Part of a small language model's weights: capped logits, 4860 steps.
MLP neurons of a small language model. Each row is named by its layer, matrix (up: input weights; down: output weights) and neuron, and shows model dimensions 32-127. Each number is 128 + 32 x the weight over its row's rms, rounded and kept within 0 to 255. Numbers have three digits each.
After each neuron's rows is what it responds to, as a language model described it from the Wikipedia text at the highest values.

L6.up85:148154190124118151115159138079121150113111094113085139118136138136117152095102073144156107139093121159124123123125150176136127133097122130124107136114080170157108106095095097105179111063122134134111093131104120142143153138126152113133146150136096131141111138106152108065152111132136114067
L6.down85:085161125145169142148100173162078136156121116106100134138133055141185086090049140112129122114100144153153135170149171117105118174151128176052097129161099176103096193135176137121078137134153108122128096077078084132142131030167111103141067091147157135112096168119136165100110168101082138135
Responds to: Tokens that continue a quantity phrase toward its noun: "of" after numbers or quantifiers (two of, some of), or the next digits/noun of a number (1,600, five species).

L8.up486:114151119161156201127111126126080149143146145110165083088093097152144114165079201204175187158110103115172134101124142155170149159167107144118124100147112160147100108173105103101173119126157068164142117106113134135201171116189125136108166140166111120150117128130098203165150142135144120098
L8.down486:131147171103131172112141123169078122105153121121101146092167113079152111143184075127148081108193117134144072102120123135053156135108098153147178151121123171116126121151147183088135142121164092157168122126117161120123110131148111111141150144107089152079142119131103137115095149185086126141
Responds to: Word pieces inside non-English proper names, mostly personal names, in cast lists, tables and rosters, such as Kapatiran, Wongwiset, Kulwant, Nansouty.

L3.up711:103081131121154177129132130187165171156171073118103098160167123140172148101148122162154124123152138094108118128158140150154113106124132150149139162125080159135095135112134162119114087116150169097159150133215101080165169145130167161132095150117155160173122138084118123095110126030141067155
L3.down711:104166167096128112164186148152167144223185178149104100136179126087117122093102111096172190146161149113126072121134125163180089068117144121165167114145097185124141119099152201156086160131085093112161101142108072086118117156166101087144103155112100142103117127154061152127124156058098103148
Responds to: Word pieces inside transliterated Asian names and place names, often in credit lists and tables, e.g. Devaraj-an, Har-ih-aran, De-hradun, Shish-ap-angma.

L3.up1268:126105135105119130117167113133173135104163122126132144119206124132122132188178132125097150167125146130105145140114153114159165126146157191150120112125107067154111112104169126147102114158145152105111152100156144125148160029149114113135159092111081115098207153135127113153157189114129181084
L3.down1268:137173115117135062143078080099155089132114122143114138166160152117136122154156117133122179118102120108092087100091141116121118126102144142113220130167104127164064138093115241182127127116151093109190118082157081140116147112097145062178178164103108182119157106106117114129138154117126125135
Responds to: Final word piece carrying the period that ends a declarative sentence, especially opening definitional lines of biographies, e.g. defender., businessman., season.

L3.up225:127108117176100130141096078111154114096106104127059123101112143092101180142138111126128093129124134097093086088100119070127186108096137172118151181132105187095140159131115128133138171123157200106122128166111089117133169139155151177168118091133102119120114125106128130138084146177061090163
L3.down225:115107066154142093131082165119158114132075129166120065112136128122095109215057112109100176189162099108105168130130104107175143133163103142101091136080108152146076129135165138187169136106117133201075107120088208093090186121135127125149134075084152092054151139124098170187100156141223137133
Responds to: Second or later subword pieces of long words inside capitalized proper names, such as Imp-lement-ation Committee, Acc-red-itation, Theater.

L8.up1516:148082157140087139164149101119101144103127213099119113158138043136152104141143155178130087099130137132160146187086126073092157186183126139107097074137144079139112137122124147171191155118147157160121069064106059204088160167150083138093093097091151123122086148145144195158108148065134179109
L8.down1516:127103174164106116171087082142158214124160124097123142062185158111105173141132183191108140096115140115147107117126168103155144133231100072192147060100112184134070071169168184187122165138133111146152118122125109168123163128082095118159073129077106162078160153137111113104135114148113174172
Responds to: Tokens that close a main clause and lead into a follow-on phrase, chiefly commas and the second word of connectives like thereby, in turn, in order (to).

L6.up1212:088172133171107104111159151161095121174073130127165127051133136125165140118126178139139140122161103153196131146019111118098130120078075115168123139032192170111151111139089088127089116140157161135084070136125180152157103071079139063126132141117111122133146114165118091157120192100152052151
L6.down1212:128095090129166127100134154125149111118084097185092134181145140108095172103083148127111122150171150139127129101192178095156110137103174161132120125123103125091207139125160056152134107063055123019119113151148070029097081163174114134133127118135114144160153090148111176070178089157096163169
Responds to: Last token of a sentence-subject noun or noun phrase just before its verb, e.g., "volleyball team is", "excavations have", "works were".

L6.up1377:164117050154191129164154163158135164175099151116067164113143147075097048084085127194081115146102097169119101098144170154171130169115123111134167133152095104135146099098131125120115102158121078178156089110164149128084103212107132143152148095114079140103066160190102106115125169200129122147
L6.down1377:155097167183117121110159168179212101158116150120072165120175105146107053135129083167148116168116165160104114096112126140127165098078072103113151083199097204172174151116142098132153098147152113143086142108127099123101141144148147094114093089110127139190103165138110135132123143115106170195
Responds to: Fires on the first token of a role, rank or title noun phrase after verbs like was, elected, appointed, served as, e.g. Vice, lieutenant, Spe(aker).

L8.up545:139103177127158158069108181176127125139090084115089154092118154121190108165166149163088158139194139077219118179146127178165108084170143141140144152121146111115160128151128041116150133112137152143144144211145093093115092161131168120150067110119110115106142098131135130101129080146146146108
L8.down545:054123105111159098097094132051166153133147139083140095151088092181135135118105098106178111151060141125136133114109139144164167150084162099158110109089178191131139106168106147072092079160094104134150136073108163120172179119108101123140183140113126116195097120182097106157136116116127083151
Responds to: Prepositions linking a person's role or membership noun to an organization, strongest on "of" in "a member of the team", also "a representative from", "illustrator for", "performs on".

L8.up776:132131111124150085086143082143164168063199122174113114107058100126151118129083206168158137157044085145128120106102123126088126108179127095079118116145141114105163099140135108202164145109155108121115104169125119094137182115057170144119079117135102088166121167097133156112098125084149112098
L8.down776:110162132177172133140102135106135156085153119076138176137196180078087111114166136123146115104173130141130098118101181205104083156138179140120115072155193044095074146189143099134133145094122132134170165161148097114125096140125089141062092096119131175038110170100105098164146142094120115109
Responds to: Function words like to, in, as, and that follow a decision or intent verb and introduce the next action, e.g. decided to, succeed in, tries to.

L8.up379:037107141110183098100144157139161104166181154126071069157126155051115100136111112173117117108116107113104137094090070104156156120165122111144168158157133119222143113125114172145140121190080182223096105087087161134136148177082126122129105104126062108117166131144092186120129100206194063153
L8.down379:228144081135114167088087118143135134150196153135113126116169132157090129090098143080142169133138098081122145142124156135079130106153106125137099146069078103120148180121164121075106120124134100169122159106104130146106130138119173110185128136112104171116101159065093092146183087193089168169
Responds to: Mostly the modal "can" before a passive "be" in expository text (can be administered, can be detected), plus fragments in the middle of words and names (T-R-T, Met-a-Cyc, a-ven-ge).

L6.up1511:086152046160215135116113135090124131139116133126146150124029119134105120124091108142114169044135137132105130115090121112181156096118118193158168118102089160159132096087135104104231132163163107091092141092121105182127164123156160150107141141092101162114148107107126189137122120164126078130
L6.down1511:099132139161115207119052145120123136135103098201139112128161179147105092158096158144095136155112184117157095137096090110145111110084121150185192153199062144115120143107051125118154109181083097124117142106051093176080132133123138097149054130137167079144122106106147135099094093119143172125
Responds to: Word pieces and years in the middle of multi-word proper titles, mostly award names, also book and organization names, e.g. Distinguished Service, Excellence, Album of the Year.

L3.up1528:131185173097170115171147098141073183209094077157125119141093110134153100129077166120130100093088085172133163155144105144180060150193140125085116168152140114127090088114151048194154162197130152115146122109171119117156125099119140149122182123135140141099088124113104127148153107148148150111
L3.down1528:170169182104119118116149168140088162159124138096122084124121141189142089090128132113102085098118107189144121202101099145119041146171087114111187115113126134127120151125113122124107204240106135170140158163137148072067118112120142088108156167074112116102143171143140108147167104136149193170
Responds to: Commas, semicolons, colons and closing parentheses, often fused to a word's ending, that end a noun phrase or clause mid-sentence before a list item or new clause, e.g. "workers,", "drugs;", "species:".

L6.up1046:133184116109185151100073176148132108171129099120147150097117052122147172117156137138170145145109132155101158101116151054191076110083154160193123126099160176142144095081156155115117112096137132107118084128129081105077124120156136140088139100087112121204107070170114116162143142134121101063
L6.down1046:123087140198123176158159091183120124107068137115093128150110099129194130169149116137142116051131094069086079115143114169118191136129075139120146115072118146087103163139119153134089134126120131068149098129137094138137099154144144121146102131101133053089158089197189141148101159116119158148
Responds to: Commas ending a clause or list item before a participle or appositive (expedition, supporting; style, playing), plus word fragments of following verbs or adverbs (encou-, inv-).

L8.up1476:088114117146142116063121132086099154102132079112132137075086063188135096115130060105160138127105135141104145154184104118193139168114085122129054183130075162103095134144114124078133093109155159214114162154132102161097060140115108135128095134129090110146110171090127114105096165133050138138
L8.down1476:185115141187131087115174150150185145126133131110112141178198166154109143144180063057172059152138164158112085121147122085119203067149105187099096092151186129097116163124111139114142182126083149141135116186130109183130107075040095179117143120115113089095119162109171122112118094134157111106
Responds to: Tokens in career biographies and sports tables that come just before a named office, team, or body, such as joined, elected, as, leaving, and table pipes.

L8.up1256:074191074215152172119156156148131133118171091137154166119145180116142124181108115137168119100094130095165158160121104192148114109107169157133167161140127123077075090107118154118061133154162165152146138085113083194104124075142137101127135101190110098134112158116161118118116105182085128124
L8.down1256:098158099128174100130076110104119079119127108146159106149133176153119162124125090132115148130168133161109113139141117134128115129106150184103114089121115142149138068137141130098074120114129152178111131074133116129077138051081151156103136158150179193113093128121163161098126173168162103125
Responds to: Tokens that complete a clause in Wikipedia career narratives, mostly sentence-final periods, plus reporting verbs (revealed, decided, said) and nouns like album, film.

L8.up502:090141152116146126139122181168135177153129102096168115069098137146133142110148145105119165160160115161183125150124143093110138076095123129160132099110147174113172049146151098098117067106087112096126134143130187152185130134164117114123149145081128130101131156126092100191093206068091123051
L8.down502:142141091108167150120118080117143078110159122127091136168118140217098147140139111142176085057095138130071136140187119137127126230166122097109141183155094074124102166141162161182153101111154113149135138138129049121075081148211104159122154126158100112135105142118177135064090073185136118146
Responds to: Token that ends the sentence subject or starts its predicate, such as "it" in "At its outset, it", "Geromichalos a(veraged)", "nomination was".

L3.up1192:186152154144178110144095113164092100131137131130128105144121138141112134182092084137114140120172128146089069131085153131087212149152105151159172152116133132130154110118063148144107112111191121175031159074177171115184137160158157143128143149175185150155112102138128094079129177119055097143
L3.down1192:140128122107145114093098125097151129127139147180146123099188147187168136110099155148171184107143087130124136147104111109116150151181123103124126119111156129126119177111119194166148163114135122142109113066167151113080099164144073110137109151118129172147120218100113166149140085115059105149
Responds to: Lone capital-letter first token of an unfamiliar proper noun split into pieces, after prepositions or list labels, e.g. K(olkata), P(lethodon), D(eng).

L8.up1047:137050082086094133185177116167114104072154167096081117102135072162139091151126137100166133145130137117133155094106101092123144135135139094121138172146163104183108090147125139091172125121143162075112105183212129155099097119137100152157126138138107110235183133078174088097123152055134116101
L8.down1047:120149135190113155190149117161140151120099170122124118153074127182125063129130166128090116132176120057102131113106124091152104108105074146166035152102156151136079157120145143177090095162114144128095180156125101069098130068133146179140179142114128163104109120157137110158153140107155196153
Responds to: Mainly commas ending a word or number, often fused to it (pous, 34,858, field,), before and/which/including; also the, to, (.

L3.up518:102136117119222107114118132175136145135071187113116172095057172117063134166140122156121122089072114131145119169102114174144083141104149132115095137085103076149122131122154130136152156147115120147130159106148160105081146148112139102182107163120091150141122101142100155200120169081112149107
L3.down518:134074125152151122117136165117102143159135115150169044113041095142095128143074150115171123163196187119168113134102156129094114133193110117129152149124064093128161120154105110156174175124161136132162136118116182110102130145137110100135110114118092169109128073106113143102084104052090117072
Responds to: Mostly the infinitival to after verbs or adjectives like allowed, able, began, and the na in Gonna, plus scattered mid-word fragments (not-h-ing).

L3.up1287:146181111121126110073212128110061118117122144150090152122043115141063086176116164116181125161096166174135102145127162111093072132108167167115099204154132118160169138097138113081132197106156148073126157128134220135138108126097124079151186132124197130111176103162150205144155141153160166150
L3.down1287:187165114104176068072156189117108141136102127170097158121133123118116047086173191108140119130102104140162179164122162116105116123171111083095125224114167108124113124129092113074155086123142170073091106128161140161119122160172107081144098146090156167126126138106118133093132134145149138131
Responds to: Modals, infinitival to, gonna, and subject pronouns that come just before a bare verb, such as can be, should arrange, managed to disconnect, I am.

L3.up1219:092100199107084114083163156104087136132119095106118141187135152180136138097095118150154108161151129206110163116128153076091107153155096159135121131105115151154149160150137133169174115118130165095076090112075105093127114096149131144127062138120146120087123159115173168072101120099109102119
L3.down1219:157112108076184131151146138170142158096200139178117144114075119117136197182160148110157135074121106213160128135129151113112190134177103110130111105138133159133122106122129135147116108140126122099129075111156104115183147125137178129128114128150113107130144103151112146073119113108181147130
Responds to: Tokens that build a count or amount before a noun: of in number of and pair of, number words (two, three), million, and score slashes like 81/100.

L8.up556:110115079130115125156171118152141171173183116147097115146167156102098062103168149137146120135148048134128093112137148149137127090147149152163107092127125166151108172117190131066129115081144159136144109130062116143104138124118148124164135140098124062156147106067116096117214120108132133189
L8.down556:121144167208157173103115074133147132135135121166090150120132131105108130135112104128116094100148108102089146164134089128155102158116173132149133211090190085104110112145233135088138117152101123165136170122095135189164106130144113103141080134131102131152138135139152149132116072125157184179
Responds to: Word pieces that start or sit inside a longer word still unfinished, e.g. ret-reat, bor-row-ers, M in Masonic, Ev in Evangelion.

L6.up907:104110126132164119075164187168142104153061111165133166059100058150108142127103132186152104159157095114043118090129177202155117119134158157128085130152117140083137195140119163104133139142157160160125129150133116078076141155081160165124145118174152144155146178115162138141152155115142133132
L6.down907:114112122097133131129167132151114108148153181184120170080051144106114094106205152094223121138163112090084098120146096179115157123143119122123139152142117097085111200143121160061115194055139121160165158145130177146163102137140150135145130146148089156097125079139145101138155158085154081171
Responds to: Word-piece tokens inside proper names, often Arabic, Turkish or German names and places, such as Ham-ad, Gu-ad-alajara, Falk-ir-k.

L6.up861:137168088091107132072135126138104134128123082113155121142074184105144094116114164127151120129153078146071100116142161123164123113130118130068118104148097114109119112146155139145140166150108192155086126102111158120098072132110067152150158142137169159158053159132118127129174123056092127132
L6.down861:078118136112132160121112138094114157179108107159109135211161102110124116119208125065141168110100111186127097129114111093149072119201153133158096112141102143134162106053022130099171074116135117088075175048165188169132093125146100117142126114165148172100126155081116084142109138147138168110
Responds to: First capital-letter piece of a split proper name or title, mostly M (also P), as in Good Morning, Mothers, Pitchfork, M-1; occasionally digits in coordinates.

L6.up353:131110110098131140127102089170089146140126115096137108136118142168102154136072155135129091107137136101138147151071055154056088132154153112123081116106123077191107151130156156113124183129096140070146149172108071122105183164108145121134077148097142119146103161162150191079111084150164168150
L6.down353:122136077144159104109066168092177124113133137113091197160157087197141093131125203133124121112127163080115158127119173159095164155127155172117167141130186102182097098061172111107191162121123124089120142106125136125090172163082066153107089113136139135128171092132105147142159126141073163164
Responds to: Infinitive marker "to" and modals like would, will or could just before a verb, as in failed to reach, easy to carry, ability to analyze.

L8.up520:139174128081085211147199125074107090146176119101117109141122113131100184149140120068113121168088115079080126148164106127151171155133097143108096018155146140147122139139136127179076110100151131159127088057150092146149099100156204129131135169117085193088149098144170160094134121169171111115
L8.down520:071119129088154140115056103151116141076111104142098117060093122187140040110122058182083201113201089141135199136154143098076102166109120086122090200166143122143087137159140179080146090091138162154156222121098140102109147171250130162097183149116100159166122142113116102104137139103140174081
Responds to: Tokens inside a unit that clearly continues: "of" after one/much/24 ("one of them"), numbers before a range dash or minute mark (10–12, 78'), and mid-word pieces (Bor-b-ón, wel-comed).

L8.up758:137093108153197142152107130093126148108144101068129131104112175180091112082140106097101115139178077130131086128114117146167171111105165155108162174145164074166116118075084131072121079163127142152121121125072177200173128129191119086108085087092170125143090201082104073060145128142158122068
L8.down758:139145101120146138115161107146107197139121141168123170133181162139127097129082114128140091083175098148083155136069090095129096106149175205117121123136174063141057147142099122121140136130107137107172141131176147151163068158195167107107086133143148118116149140220112168129086118145137100111
Responds to: Short first pieces of split words, mostly a single capital letter starting a surname or proper noun, such as Ceccaroli, Danguillaume, Cartesian, or comp- in compute.

L3.up361:114128064131157144095127144179105119089098125191172114163137144104112120106111105179194123140141147127126147149129124150091083120137078161113083046119137191109170130145088076073113165132146135150175147133138120134094149182149120121113178103168137055076103137108127124128147154101174153137
L3.down361:138143073084065137161159129119096106156108115132104085170161145059117100130141110149145107154156097135154126146168124105101105147045106149135208128103115130098146151091159167143187126166086080147066127153139177107121161166157163123140142088131136131146156116085100141123174134111177145160
Responds to: Middle pieces of words split after a short onset, e.g. is in satisfied, arn in warning, ond in wondering; also name fragments (M in Mbada, ar in Salazar).

L8.up1223:145084112153165156161089116133103101174062114152134139141126113128138127166100143142099160154161134127125121134155137050167146107097231136172184079149084172121101125153099120148142136151125142122145111120132114078109096163163137115164091107113116157080125076101113097129073056105121179116
L8.down1223:167182120168138159148154135160146211150113144156108125116195163107139149103093163131142054121139084171114110116159125157074094129131109135079080069117148058138138078093120150150122098158145095163094078192142103167099136097131137107108196129161108196121221183105147170043208143160147147125
Responds to: Word pieces and words in the middle of multi-word proper names such as awards, organizations, festivals, events and works, e.g. Silhou-ette Film Festival, Software Publ-isher-s Association, Review Team.

L6.up548:134088140086116169141093119192107161185082056137189094101118129154121133173070126157092146165147122133148063167129128154133148065099137170169175114098154111131106142148108128149075114103140090115105128105137139067039084163143141112094152159120179180145127174114186163172127100185156195142
L6.down548:131145074099134073157078107196060135193107103137113188102103169152132170152197075139168189083138108135167131148172164136146192126115170119076147115203103158131102189182144127102173182100131105150120056140187117062104082092099096158130067120191109166132087077136146136115115089113118183115
Responds to: First fragments of words split into pieces, mostly capital initials of foreign surnames and places, such as D in Díaz, X in Xiaoming, T in Tavares.

L3.up582:097104112078104148099153152115120141130105128164119153192147138190189090161113145113083109088151158170177117129100162161146147152119144099170158151153159148163150135140124107075113084124137175182163057092190100206102136171135109154101115097149126159128111183125110131129123062144071154105
L3.down582:141105122129090116072087115128168162075148125146127121126128145118107101143163219101134142085163137125103125169122143111157166106127106137135185092133164156067100068168186122157149135121094136139138088180136158152157148174127110143137120101120158104130121096078103176102108052156104142128
Responds to: Nouns or word-starts opening a sentence's subject after "The", usually a topic already named and followed by was/is (population, ship, film); also "that", "it", "which", "by".

L3.up782:120157174095167167171073124130069146096126098077082132143117051155111111163162170083101114149108133144104158106149135128144144188079127146161066113141091094120124044147203129103112149128100148156116156148139157095131092168183151130142144091091128107157103097165153115100127149155084163130
L3.down782:134180108152127165095153125148099213101143157154147130147088181157076116123125118139145058095101108172140128122126062165126099097164135035085100119159076167111089124174117106146123101165142148149076154121165142143132105111074150165159177124172087118094194134125135121100134139075117151145
Responds to: Numbers in sports statistics table cells (apps, goals, points), plus career-move verbs after a player's name like joined, became, made.

L3.up835:156111113086112148155073160150124074133176097148153089120104165121136143242163131201075107156152118136054191122092148098158138167093137119081122095114143147126161122117175171149112055127129135179113101171138148141154134127128078156099132125136117138130101117143132090154136157136137142082
L3.down835:135137103199162118106181113139111091166120095137145112122068190053085097119158106120098120160155164174059149186165131118137100136142161116115124067114142142042161107166146048115127134147103135090098117157168154150147155156146032126084112142149121158130134123104122125106128117105078153117
Responds to: Commas, often fused with a word's last piece, as thousands separators ($1,200,000; 122,329) or after place names (Columbia, MO), plus some name-final fragments.

L6.up660:140134147126154128146099106173108145177198098019147158108101123165158147145101101137082077146144142157114152109133100090133101114190161115095119133174119125139144097137118195102117096104101141172150130141138141113103112154119080213162159119117117116097139184150101112160199159187143156134
L6.down660:156167161135131169095143070151135142176118093165129082234143134156102096122132152068132132053129073117028103164127114090145219154116067107181075123109135170118197109143149123149131092146164108149110089139105109133049113143103143109171167152102156071187109113152200176130090111125101079141
Responds to: Commas that end a complete main clause and lead into a continuation with and, which, but or including, often merged into the word's final piece, e.g. "percent," "qualifications," "visit,".

L6.up438:124126107085140130109185120102179152145169143144177117157143121127123180150161107115135125118163074212109112095158125154092140097175134110057158136090124167177117172102118136087096114129069188164114185151084082113073068116149058071145147156123174100120170181133124176131144136125146147143
L6.down438:175162154166119156043071130051180091153121133110141117098167118111132147088164126138087110077138128087158138107112089084194124127185089160154120146094096168165097145107142149146119119141119090087162165102111162119139111100109142121126091097140155186119117100182081134120071115085111122148
Responds to: Fires on modals before "be" (can, cannot, will), on table header cells such as Att(endance) and Home team, and on mid-word pieces of names (Ill-inois, Qu-en-emo).